MLP neurons of a small language model. Each row is named by its layer, matrix (up: input weights; down: output weights) and neuron, and shows model dimensions 96-159. Each number is 200 + 20 x the weight over its row's rms, rounded and kept within 0 to 999.
After each neuron's rows, "fires on" lists the tokens most often at its 100 highest values on Wikipedia text that the model never trained on.

L13.up465,181,194,220,155,191,205,171,200,244,231,250,227,186,188,209,209,205,219,212,228,239,206,208,217,175,177,239,192,200,195,181,200,197,159,242,193,202,174,206,185,201,173,207,215,184,195,161,201,222,190,207,221,200,199,202,220,199,214,183,184,188,180,219,226
L13.down465,196,184,183,231,181,191,202,212,250,200,180,180,237,167,202,184,202,186,182,194,208,206,191,219,176,236,183,185,216,236,219,209,210,220,149,195,228,218,210,261,193,168,200,194,198,169,218,202,189,169,204,220,205,217,215,224,219,220,198,196,230,184,215,198
fires on: " /", " of", "il", "tal"

L6.up235,205,177,196,204,199,184,209,228,202,175,198,220,148,171,185,217,142,194,195,180,202,212,250,184,194,211,240,209,184,193,207,238,214,213,184,203,229,181,174,182,200,185,213,183,238,160,207,204,237,204,197,190,216,205,193,172,221,177,188,163,176,183,217,225
L6.down235,198,189,212,205,222,206,241,176,209,185,199,193,207,169,204,201,160,188,164,223,214,219,245,202,189,205,191,237,197,224,189,197,196,220,207,173,222,194,200,188,207,157,194,168,199,220,162,198,200,199,196,209,225,168,212,191,231,205,155,227,197,220,210,222
fires on: " is", ",", " was", " a"

L3.up153,242,156,184,224,202,195,201,169,227,198,199,206,206,181,187,213,217,186,196,201,222,238,198,190,205,219,184,188,201,200,188,183,211,247,155,183,207,159,182,188,198,195,191,183,209,215,209,167,209,195,147,206,211,206,183,183,175,194,195,212,189,188,255,188
L3.down153,185,221,168,210,208,181,207,234,165,192,216,177,177,221,207,167,187,223,216,239,156,228,176,224,169,189,198,173,191,171,179,208,232,182,210,199,219,222,200,205,192,196,184,206,186,196,209,201,181,205,185,166,204,227,171,196,206,191,237,225,184,147,213,227
fires on: "\n\n", ",", "\n", " (", " was", " is"

L9.up183,207,167,215,190,151,219,195,200,204,195,224,185,200,183,214,193,200,216,208,207,226,210,210,177,205,223,223,165,191,191,207,194,222,201,206,209,228,170,212,197,223,174,217,235,213,234,206,225,235,224,188,214,206,171,184,207,224,211,194,207,213,177,209,189
L9.down183,182,218,221,186,203,213,181,215,230,206,186,236,165,184,198,216,177,176,184,211,218,195,180,172,206,203,191,197,221,168,193,205,209,201,181,203,163,193,243,228,196,192,228,199,180,228,184,172,200,189,214,214,194,218,214,200,200,194,149,198,175,216,226,165
fires on: " =", " /", " (", " ec", "omi", " |"

L4.up186,160,221,178,214,203,195,223,212,219,190,165,197,217,208,224,203,158,242,253,189,213,210,218,189,206,224,206,225,151,192,182,196,202,246,194,174,216,173,182,177,196,192,185,214,192,195,199,183,192,195,199,194,168,203,240,207,187,175,193,204,166,186,258,156
L4.down186,177,196,195,225,203,202,238,239,209,188,160,180,192,187,212,191,214,191,178,167,230,217,163,176,233,194,204,189,222,207,211,178,247,195,184,182,207,200,199,165,212,221,177,212,150,178,208,209,202,205,225,196,201,171,212,218,162,195,170,190,221,139,194,177
fires on: ":", "s", " –", " of", " in", "-"

L3.up231,215,192,214,207,175,242,181,179,179,184,247,200,186,216,217,163,195,209,182,221,213,218,215,189,170,165,205,241,169,184,211,204,190,199,192,197,217,191,200,198,187,177,191,183,187,227,243,212,206,195,174,220,201,210,224,195,185,199,186,184,194,207,212,193
L3.down231,174,180,184,192,183,209,190,186,211,202,200,201,163,210,234,217,231,209,177,197,187,198,176,177,191,210,218,213,224,201,171,223,206,214,198,225,203,187,203,173,183,198,230,202,169,232,214,222,164,211,193,169,205,233,229,168,168,192,185,231,219,217,179,182
fires on: " of", " involved", "ali", " by", " included", "asi"

L13.up710,195,222,179,234,187,207,206,180,227,219,237,236,187,199,213,174,157,188,202,192,192,211,209,176,217,188,172,219,197,196,204,218,202,167,220,211,218,191,199,196,192,199,198,201,184,210,209,207,208,198,211,212,188,210,231,194,184,165,174,202,160,219,181,201
L13.down710,191,181,230,218,181,173,200,232,179,216,215,212,208,186,202,191,160,201,214,170,189,180,190,217,218,166,182,189,201,209,207,200,197,231,184,214,174,207,238,210,202,199,201,177,226,191,178,208,205,183,236,209,225,214,223,210,192,205,151,197,166,222,179,178
fires on: "-", "ti", "–"

L5.up198,187,223,200,205,199,204,187,226,221,206,239,231,212,174,202,198,184,166,209,172,210,211,180,192,213,215,215,192,198,207,225,209,225,188,174,189,213,179,225,207,226,201,186,174,204,222,220,219,202,224,220,211,201,222,200,196,189,167,180,196,206,213,207,217
L5.down198,196,165,202,179,230,238,205,178,239,198,212,180,200,209,223,202,202,216,165,177,192,203,185,176,207,195,205,193,194,221,218,173,216,199,177,184,219,185,196,221,193,192,217,210,211,184,199,219,188,199,173,191,186,176,191,212,216,194,208,213,221,218,179,213
fires on: " is", " a", " who", " was", "\n\n"

L5.up684,180,165,196,184,184,181,196,169,220,204,190,200,175,181,212,184,196,188,206,169,198,218,199,215,169,217,240,179,189,202,171,229,205,186,164,198,191,161,186,188,191,166,195,212,192,209,207,215,186,235,205,203,178,188,175,212,240,184,191,217,194,236,219,177
L5.down684,201,196,175,173,207,182,197,196,181,216,218,200,190,191,192,209,192,215,202,188,165,218,217,195,175,239,216,213,184,208,238,183,192,183,217,227,182,206,191,165,218,225,131,192,184,204,208,216,187,213,163,182,162,210,209,183,212,217,197,208,195,214,224,171
fires on: " by", " Party", " for", " of", " Court", " party"

L3.up722,174,209,190,212,207,182,209,186,225,184,191,194,204,190,159,211,150,217,228,231,248,220,226,199,227,204,216,201,206,181,202,187,194,193,189,197,218,153,185,203,174,200,201,207,198,158,212,178,202,213,200,210,216,216,212,176,161,197,195,210,167,188,240,165
L3.down722,171,203,244,189,200,215,211,211,182,199,199,208,209,217,200,224,194,236,191,184,183,217,180,185,209,201,204,218,223,227,201,211,215,226,163,212,200,182,186,208,191,220,195,191,188,170,197,176,250,214,209,178,187,193,196,210,146,201,145,163,171,181,191,189
fires on: ":", ";", " released", " |", " –", "."

L3.up370,190,210,193,210,195,211,197,176,217,224,200,207,190,201,205,190,221,196,203,167,191,200,248,204,210,187,198,210,159,211,227,204,221,212,188,209,197,202,220,201,159,181,231,184,233,231,224,205,180,177,208,194,199,224,184,198,205,160,187,212,195,179,206,192
L3.down370,179,193,196,215,220,189,196,186,231,194,201,196,179,244,232,202,188,217,193,180,197,182,258,200,215,210,213,209,190,177,203,203,187,151,187,208,233,199,197,194,180,180,208,222,204,202,190,209,205,196,194,176,216,191,195,190,200,225,165,191,233,222,241,220
fires on: "n", " ex", "tra", "pre", "ca", "b"

L2.up638,190,226,199,167,198,179,200,234,186,204,178,193,168,198,202,211,215,201,205,217,211,219,198,196,198,186,192,193,207,182,218,198,200,200,175,240,224,211,186,183,171,203,235,235,195,193,223,211,252,197,184,188,160,196,159,231,178,188,189,220,230,183,216,190
L2.down638,209,186,204,173,187,174,202,241,167,202,227,211,199,203,179,225,185,220,211,184,201,213,224,180,195,184,161,209,224,220,185,170,171,179,202,196,242,190,148,197,205,193,192,214,202,194,187,201,220,185,211,199,202,192,197,217,206,172,143,182,183,196,166,236
fires on: " years", " before", " since", " soon", " shortly", " to"

L13.up401,180,223,194,179,218,190,210,197,187,194,180,196,182,156,241,165,198,204,180,166,235,221,217,198,211,232,231,201,197,219,211,218,213,153,195,198,215,200,200,192,228,193,198,211,212,180,201,202,214,205,217,221,183,221,231,209,151,197,184,176,196,171,241,194
L13.down401,179,222,220,221,195,221,226,223,239,210,214,200,246,210,188,189,210,182,204,187,180,215,220,176,193,235,193,236,176,195,168,171,221,218,209,185,196,153,200,206,222,196,189,203,187,144,220,176,185,218,221,203,141,233,193,213,217,195,181,207,185,201,194,184
fires on: " of", " |", " for", "-", "ti", " Ad"

L6.up56,221,160,214,190,218,191,222,188,196,208,232,205,203,179,193,195,201,210,185,189,210,224,206,199,196,242,159,191,209,184,189,197,199,200,155,235,212,171,197,170,213,212,170,184,230,179,217,219,193,205,188,216,169,163,196,204,242,168,196,218,209,196,238,221
L6.down56,183,167,213,176,194,204,219,183,204,235,232,229,199,170,184,189,181,194,206,183,175,215,234,179,182,243,193,232,189,211,218,174,202,189,194,192,213,185,167,222,218,213,166,218,177,190,211,199,201,173,227,192,208,220,250,222,215,212,205,172,189,226,214,191
fires on: " for", " (", " served", " the", " of", " at"

L3.up701,207,199,209,164,197,211,190,182,206,203,228,215,190,197,198,208,226,184,204,223,220,212,196,208,199,159,197,201,210,209,220,214,197,198,185,206,187,182,171,210,177,189,191,216,175,242,238,192,194,204,211,222,229,200,201,227,187,188,187,193,187,226,196,199
L3.down701,182,179,209,170,230,170,178,173,192,202,222,216,205,219,187,217,226,179,226,209,169,180,169,201,161,181,211,222,222,196,238,207,208,201,183,230,218,208,193,197,172,196,216,244,148,216,186,195,165,210,225,212,173,203,212,214,171,174,145,197,192,208,195,193
fires on: "go", " pe", "ali", "Pe", " of", "bour"

L15.up544,222,196,196,210,188,193,184,181,174,181,222,212,188,213,221,207,177,170,181,189,179,246,203,209,188,196,172,200,163,173,189,202,225,187,216,188,201,188,213,160,185,178,199,219,182,210,222,216,218,175,181,250,174,221,206,226,177,168,197,213,224,197,197,193
L15.down544,167,213,223,195,201,189,217,210,235,243,188,194,202,204,198,223,176,202,203,188,214,193,194,229,220,207,201,213,204,220,212,172,192,205,175,202,148,206,185,204,187,220,206,213,180,211,229,193,225,186,183,162,165,194,208,199,212,188,306,186,202,205,180,190
fires on: "-", "="

L13.up597,204,190,186,224,184,181,213,177,214,193,175,155,227,196,199,174,173,234,199,176,224,188,187,195,202,203,221,200,181,204,206,191,220,203,213,230,200,201,198,149,206,179,192,205,206,202,199,176,207,215,231,236,215,230,199,201,179,194,187,185,211,190,219,192
L13.down597,201,192,230,196,175,183,225,226,196,198,250,190,215,220,181,216,189,195,203,182,206,191,243,204,203,188,174,196,219,228,245,211,213,218,185,177,216,229,224,198,225,197,184,190,154,199,193,204,167,209,225,187,176,202,198,193,181,200,163,179,228,199,218,180
fires on: " (", "'", " ", " under"

L3.up237,201,175,204,177,185,189,169,216,197,175,198,235,214,211,231,190,204,203,179,205,194,263,194,195,187,155,215,230,220,217,195,174,193,196,176,221,204,190,210,192,208,207,187,214,211,205,188,206,195,216,226,211,195,184,197,206,205,182,194,253,204,207,211,233
L3.down237,195,224,211,219,173,226,178,196,216,196,221,221,175,216,214,204,222,219,238,194,186,197,201,215,138,220,162,158,200,205,195,185,216,179,208,194,199,208,229,182,207,180,201,212,214,205,212,200,163,206,187,190,202,212,207,203,212,165,182,223,176,191,230,198
fires on: ":", "-", " as", ".", "vis", " including"

L9.up71,229,174,165,177,187,218,200,188,199,179,168,241,231,202,208,176,189,201,192,169,177,239,211,207,220,192,196,223,205,217,195,210,212,174,180,218,206,205,183,181,161,197,225,201,214,208,229,190,202,212,198,205,204,212,181,220,219,173,177,208,200,176,197,172
L9.down71,197,186,179,204,193,225,215,168,208,179,214,188,197,182,212,218,196,210,179,218,209,222,198,209,215,189,152,194,234,212,211,170,204,212,214,221,180,215,208,189,223,228,199,235,165,179,217,207,186,167,228,235,225,177,203,225,208,150,161,212,200,196,167,195
fires on: "\n\n", " born", "born", " details", " Born", " either"

L3.up751,181,207,162,215,210,207,189,188,227,183,186,235,215,215,197,215,171,259,204,161,208,216,208,181,237,217,215,206,185,209,207,193,186,224,201,195,215,197,200,205,200,186,187,211,198,183,209,208,201,200,226,198,229,191,196,210,180,173,192,187,202,211,247,161
L3.down751,185,187,202,210,164,189,226,200,214,218,219,207,215,258,205,195,174,210,169,219,204,244,177,163,236,189,208,201,206,205,207,185,231,168,156,183,216,210,236,212,250,212,177,151,202,215,216,167,198,173,194,205,202,193,192,212,195,221,205,215,179,209,181,203
fires on: ":", " -", " /", " –", " suff"

L6.up623,192,199,174,168,182,215,204,189,205,216,223,200,188,186,238,203,228,239,195,138,230,211,205,217,213,221,194,225,183,217,170,221,182,184,164,203,199,157,213,189,214,198,191,163,207,187,204,206,186,204,198,210,172,195,204,256,215,222,189,209,199,220,235,217
L6.down623,186,168,195,184,193,218,192,202,207,212,245,199,200,199,212,214,213,217,173,190,221,208,181,203,202,228,219,212,146,213,172,192,172,209,210,197,212,188,243,229,179,199,208,212,196,207,191,233,210,166,245,195,193,190,204,219,201,203,214,177,228,219,198,219
fires on: " of", " for", "ing"

L11.up417,217,191,214,199,179,211,185,166,191,201,201,198,190,192,246,190,194,210,178,225,193,231,213,193,224,219,188,196,186,202,149,202,184,212,195,181,212,191,204,197,236,209,204,236,196,153,208,194,195,202,223,223,221,205,199,238,228,197,194,160,217,195,237,224
L11.down417,214,216,218,223,211,214,176,197,222,201,224,188,203,234,202,194,210,228,223,211,151,204,214,193,193,222,159,163,186,188,186,200,210,174,206,183,218,204,205,230,201,189,193,181,178,200,194,218,176,201,181,173,208,226,260,173,227,195,208,207,157,193,196,238
fires on: " and", ".", "nt", " of", " only", ":"

L3.up174,177,188,194,165,175,191,211,206,188,222,211,220,167,204,199,202,230,218,227,215,190,205,196,256,215,205,178,209,222,201,222,199,218,211,170,201,230,194,189,188,188,212,220,193,196,195,210,200,252,198,180,196,162,177,176,241,214,166,188,173,211,183,189,181
L3.down174,206,179,207,189,201,190,180,217,167,185,164,239,188,228,237,196,216,209,212,194,204,183,191,190,180,206,223,187,197,200,204,202,196,180,193,207,229,183,201,196,221,219,195,221,186,189,201,221,230,188,212,153,220,199,201,218,180,152,214,157,172,202,201,191
fires on: " before", " there", " eventually", " soon", " himself", " also"

L5.up653,215,182,199,156,200,215,163,228,203,235,192,221,187,175,218,163,207,208,162,184,210,215,202,218,233,211,188,170,205,192,195,216,188,189,151,208,174,206,194,181,207,202,218,218,233,200,206,232,205,165,201,230,212,186,216,217,190,210,183,209,222,197,238,184
L5.down653,217,162,205,222,199,202,210,226,219,228,206,234,213,195,159,215,185,206,210,173,212,182,187,201,218,206,178,183,174,207,198,214,198,191,188,192,210,206,183,198,222,197,231,232,199,211,189,206,158,205,213,195,198,159,211,195,209,196,156,211,208,231,170,190
fires on: " ("

L2.up450,203,217,177,161,165,198,201,197,212,210,199,202,160,189,203,167,219,179,196,189,222,203,222,197,166,233,221,204,198,221,202,204,195,200,154,215,215,205,203,196,211,222,195,178,190,190,225,186,188,188,220,218,169,220,200,211,205,196,188,201,217,206,191,218
L2.down450,198,188,198,160,206,213,205,193,201,230,203,174,208,201,205,181,233,180,173,200,193,212,215,209,172,231,242,220,172,184,227,198,206,187,210,192,190,197,191,196,214,209,180,236,181,156,191,201,168,168,223,207,194,229,222,201,179,226,216,220,202,200,178,174
fires on: " of", " to", " for", "–"

L13.up672,210,204,178,224,185,204,206,170,199,202,209,197,190,182,227,177,191,230,195,164,177,261,224,201,186,191,175,165,192,188,216,218,193,209,212,215,193,174,210,172,169,169,189,210,190,215,193,229,224,216,191,227,179,178,212,168,231,210,211,206,180,158,195,194
L13.down672,197,193,225,197,192,190,194,215,193,206,202,195,210,212,178,217,201,189,197,211,214,231,207,200,202,201,209,191,204,234,179,185,208,196,211,191,208,226,182,209,201,211,200,205,181,196,189,184,165,166,208,173,181,201,189,186,187,202,388,217,201,215,195,198
fires on: "\n\n", "-", "|"

L9.up23,201,169,187,207,160,182,196,218,220,190,197,188,198,193,192,196,165,214,204,176,214,234,217,198,202,223,196,230,214,204,169,191,203,186,199,207,224,216,177,196,170,165,198,229,222,205,189,174,217,217,185,210,181,169,231,207,206,186,203,223,181,194,205,183
L9.down23,188,185,219,171,225,221,208,215,160,215,201,222,231,187,186,222,175,174,178,189,197,237,181,174,165,199,201,232,173,228,228,194,192,227,209,175,217,228,216,175,192,178,189,208,176,204,205,163,196,230,209,240,255,212,271,214,244,183,239,198,158,207,168,241
fires on: ",", " 2", "-", "2", ":", "|"

L2.up115,207,217,183,185,204,202,198,237,268,208,206,201,188,182,203,201,226,178,208,220,240,200,181,209,234,192,192,227,185,197,207,194,224,178,192,207,207,191,200,202,167,204,179,197,184,190,227,172,179,194,215,205,184,224,209,206,221,203,196,159,179,205,217,172
L2.down115,171,200,186,206,211,209,199,210,219,197,188,233,195,204,158,231,207,208,221,189,177,190,183,169,184,189,186,195,201,205,204,215,237,202,180,190,202,203,194,222,212,191,205,175,185,218,212,171,140,212,177,216,224,195,184,204,190,177,161,172,210,206,192,200
fires on: "."

L11.up28,185,204,212,231,178,199,197,212,211,230,183,192,214,189,217,175,190,196,209,215,225,220,181,192,170,197,202,174,212,178,187,204,201,189,191,274,209,184,156,210,189,211,216,195,184,201,183,195,203,245,213,202,199,197,240,212,213,172,194,196,198,210,207,223
L11.down28,182,187,199,198,199,209,176,177,213,196,206,219,196,191,150,194,175,208,200,244,193,251,174,216,198,191,218,196,223,176,208,164,214,174,208,172,161,203,193,222,177,211,181,217,216,220,182,193,222,202,196,217,206,196,232,201,202,192,215,211,181,190,207,188
fires on: " some", " over", " those", " of"

L6.up537,199,215,184,181,189,216,198,191,234,170,192,275,199,187,220,175,179,176,229,181,206,222,213,172,227,181,203,202,190,210,204,243,238,200,195,201,240,169,160,207,175,178,223,166,188,176,227,191,189,227,198,191,210,217,207,205,209,214,187,180,204,211,195,211
L6.down537,194,173,164,202,200,200,201,192,217,174,184,211,203,186,185,200,183,240,198,181,195,249,203,214,185,189,172,215,199,214,212,206,214,205,167,187,188,217,210,218,187,154,206,199,174,192,190,212,179,179,169,205,195,204,205,227,224,223,173,194,234,200,186,214
fires on: " is", " name", " was", " born", " children", " details"

L8.up123,186,173,221,231,146,167,193,236,220,228,240,205,195,202,208,179,189,205,197,181,189,215,192,205,228,232,198,195,189,190,161,184,217,200,163,171,218,213,204,202,224,198,183,215,198,202,210,162,177,208,201,204,205,210,196,207,208,187,200,171,173,199,240,169
L8.down123,207,210,196,192,203,160,233,202,198,188,204,221,195,211,218,182,217,175,171,231,198,244,178,184,200,208,174,168,176,190,213,189,181,201,152,186,228,193,199,217,215,215,205,198,154,221,176,198,166,224,229,196,225,194,208,178,230,212,277,218,159,217,229,206
fires on: " and", " or", "and", ","

L5.up136,171,202,157,206,212,178,215,215,224,152,209,192,238,189,195,214,181,229,205,161,247,224,219,188,188,243,207,209,172,213,237,203,201,228,167,195,233,203,179,172,190,161,194,203,160,193,227,192,170,210,194,190,201,210,211,193,196,157,197,196,188,211,228,160
L5.down136,172,223,215,218,214,192,202,218,230,165,225,160,207,206,201,210,187,195,189,169,221,178,161,200,229,229,178,188,210,217,200,191,224,204,183,204,190,209,217,215,218,223,190,194,196,165,210,178,202,193,206,218,218,185,172,206,166,172,141,208,213,150,208,159
fires on: ",", " as", " of", " –", " in", " ="

L4.up126,164,177,221,176,193,194,203,180,188,204,201,201,202,223,195,198,166,225,202,190,206,201,210,229,189,217,215,216,206,212,178,188,201,211,210,248,210,151,200,201,226,171,210,175,179,210,190,246,246,172,180,231,208,176,202,210,193,204,171,211,235,217,220,160
L4.down126,169,212,215,197,215,208,197,204,196,205,171,175,199,188,190,203,181,174,217,192,184,196,207,188,194,188,209,204,203,228,193,201,240,198,234,189,209,185,219,186,246,233,200,176,223,212,184,230,200,198,186,208,210,203,240,208,224,217,219,172,236,196,195,190
fires on: " Pl", " Vo", " Av", " reg", " V", " ("

L6.up302,186,222,191,187,154,171,187,212,196,230,210,228,179,205,234,228,177,249,205,171,209,209,218,204,235,235,199,183,188,187,194,193,196,215,202,232,205,209,209,208,222,218,215,190,196,221,190,178,229,204,211,222,178,229,224,223,218,180,181,194,178,183,182,187
L6.down302,217,209,217,187,188,172,191,219,229,237,229,183,218,150,217,224,184,190,213,179,190,228,227,217,189,188,208,171,179,193,187,203,167,195,186,230,211,156,190,209,234,196,204,200,195,210,202,204,217,198,196,191,180,200,234,211,239,202,168,202,211,189,202,174
fires on: "-", ":", " (", " there", " |", "–"

L2.up132,220,182,192,214,176,190,222,208,225,205,168,255,206,165,240,178,205,207,167,206,215,211,193,199,234,200,181,213,180,182,200,206,209,174,199,202,210,235,209,202,205,194,169,230,202,151,209,187,208,223,204,201,191,227,168,196,208,219,204,167,179,170,203,180
L2.down132,204,148,182,181,184,193,208,207,194,229,192,250,223,170,198,206,194,207,172,165,222,182,177,187,187,207,182,256,176,177,224,209,203,206,167,194,191,222,187,223,271,226,206,202,181,175,187,203,195,242,222,189,187,218,211,197,160,162,185,161,189,221,199,224
fires on: ",", ":", ".", ";", "\"", " in"

L2.up618,214,149,175,183,181,200,186,193,197,183,178,181,230,164,192,199,190,203,179,171,238,252,204,180,187,223,195,215,161,209,202,215,201,231,172,192,233,213,207,203,176,200,192,209,194,204,238,217,195,170,176,188,202,166,244,210,203,164,205,185,184,210,219,192
L2.down618,194,188,200,180,201,216,219,192,198,194,181,214,202,199,207,212,175,197,172,199,239,220,202,178,191,216,209,193,200,212,162,191,181,199,138,167,239,204,218,225,209,199,181,201,203,195,196,199,214,177,188,231,254,200,179,193,194,185,249,200,150,158,208,229
fires on: ","

L15.up760,199,221,187,212,174,194,207,200,227,235,224,228,228,210,224,202,190,231,188,181,228,217,185,196,241,185,175,208,173,183,190,192,185,208,190,209,232,215,210,181,193,177,204,200,164,192,172,189,222,218,190,227,194,188,224,227,234,193,182,222,183,194,204,177
L15.down760,177,186,161,213,200,193,219,182,165,224,220,207,203,222,178,210,199,198,228,203,242,197,188,185,206,178,171,196,213,199,212,177,182,190,207,237,170,221,197,227,224,195,209,187,185,234,174,168,184,178,212,229,206,205,211,189,229,227,184,232,189,206,173,194
fires on: "–", "/", "-", " and", " to"

L3.up82,195,243,211,212,179,181,199,184,194,204,195,251,202,177,231,196,172,194,217,198,222,220,202,181,215,195,189,229,202,182,180,197,214,201,220,201,223,188,216,193,156,200,222,215,214,195,214,186,175,206,222,215,189,190,187,227,195,168,202,162,194,209,220,173
L3.down82,187,250,193,201,207,221,213,231,186,203,186,192,187,200,212,205,213,208,207,214,186,176,183,181,204,201,210,199,209,183,220,195,212,193,181,190,206,254,192,234,184,168,223,178,184,224,213,177,157,164,220,189,231,216,210,224,236,197,155,184,189,167,184,208
fires on: ".", " en", " re", " an", " infl"

L6.up505,204,214,197,209,185,176,199,218,209,220,220,233,220,213,231,186,197,205,195,158,206,206,173,209,217,178,189,191,221,187,211,207,208,210,168,208,213,214,197,202,222,215,188,215,192,196,190,203,218,215,188,245,211,205,220,204,196,218,175,228,223,216,207,203
L6.down505,201,217,223,168,179,187,209,240,205,236,215,204,246,196,183,212,174,227,248,161,207,195,204,233,218,177,161,201,220,192,235,205,184,220,198,230,196,198,178,237,197,204,203,212,181,239,199,209,180,197,218,216,216,192,218,184,178,199,182,205,217,219,195,153
fires on: "–", " ("

L9.up431,231,168,180,211,174,217,172,210,236,173,215,196,204,196,185,181,200,198,175,177,215,232,236,186,198,209,233,211,214,188,170,205,201,204,183,212,207,166,217,207,243,193,217,178,214,218,215,208,196,220,175,207,200,184,207,208,171,183,208,215,161,166,196,208
L9.down431,202,204,201,183,213,211,221,217,184,163,200,204,197,186,217,198,189,208,159,210,186,215,159,180,193,215,190,188,168,195,218,205,183,208,186,208,215,234,221,204,197,191,185,153,195,221,183,167,213,195,169,209,217,225,206,139,227,204,265,191,181,177,235,235
fires on: ",", "s", " the"

L11.up518,202,179,230,175,216,178,189,184,216,205,228,216,197,190,239,233,168,183,218,228,226,229,200,215,210,204,207,194,180,190,169,212,171,192,189,198,197,171,201,206,204,186,191,187,218,238,215,186,199,223,168,223,215,205,181,186,239,209,180,210,216,180,229,194
L11.down518,206,185,183,214,203,161,208,187,250,203,204,236,227,160,192,216,188,170,188,195,212,200,194,215,195,184,191,207,211,212,182,225,216,212,173,171,213,191,242,204,196,197,220,195,186,206,179,192,184,155,214,209,177,204,165,193,194,202,170,202,201,222,180,191
fires on: " |", " /", ",", " of", ";"

L15.up250,217,171,199,200,186,192,190,233,218,201,213,176,210,180,203,207,193,177,219,164,239,231,229,191,236,229,225,234,192,197,148,200,188,205,171,208,253,222,210,184,215,170,181,217,228,166,206,175,223,174,180,241,234,199,234,184,190,180,195,209,174,155,192,195
L15.down250,220,175,192,194,219,188,201,212,203,188,207,231,196,201,209,229,187,189,192,197,222,243,201,172,192,204,216,225,185,211,185,187,176,192,169,183,248,186,217,186,223,169,189,201,220,180,214,203,200,186,164,222,215,207,233,193,195,179,287,214,142,161,181,212
fires on: ","

L8.up227,190,195,183,198,173,196,204,204,177,185,208,223,186,182,199,209,174,233,204,206,170,217,239,213,198,218,193,216,170,222,194,219,193,182,179,192,219,187,191,163,229,151,194,175,191,176,195,204,193,190,201,225,187,165,227,193,198,223,192,210,192,211,230,194
L8.down227,197,235,209,240,184,193,225,200,240,211,185,221,196,152,208,224,191,194,207,184,223,175,207,259,188,215,199,218,227,220,179,217,189,221,212,162,174,206,193,212,197,213,241,185,197,235,214,203,198,195,213,170,207,194,156,192,211,192,132,155,222,224,200,214
fires on: " of", " in", " |", " by", "S"

L11.up510,177,234,209,236,204,191,197,202,170,208,229,221,173,161,212,206,197,208,203,213,213,218,209,244,221,188,238,217,196,188,206,210,177,226,205,201,198,182,183,172,190,188,215,180,187,206,199,162,202,204,207,213,177,235,179,186,179,200,172,200,200,215,199,171
L11.down510,176,206,231,195,200,190,185,215,234,197,215,168,199,187,176,230,217,171,217,216,196,220,217,226,206,181,200,185,197,192,196,222,225,204,214,204,194,175,212,211,178,185,189,164,174,217,190,221,198,164,186,187,200,211,169,168,205,208,143,208,207,210,149,179
fires on: " |", " /"

L11.up235,216,214,219,163,181,177,161,179,204,173,179,238,248,182,173,200,180,212,223,180,203,224,202,197,234,198,203,215,193,185,175,200,169,206,214,199,201,192,212,191,201,199,174,225,234,164,209,174,188,173,188,228,221,193,196,204,197,209,199,169,213,202,255,196
L11.down235,219,208,211,178,171,211,218,175,219,192,178,200,224,202,218,184,215,182,200,242,190,227,217,192,182,191,181,196,212,220,211,165,227,196,212,199,215,214,175,212,189,197,201,211,193,191,225,202,153,176,201,202,191,194,199,210,169,187,223,186,195,191,194,231
fires on: " of", ".", "-", " the", ":", "'"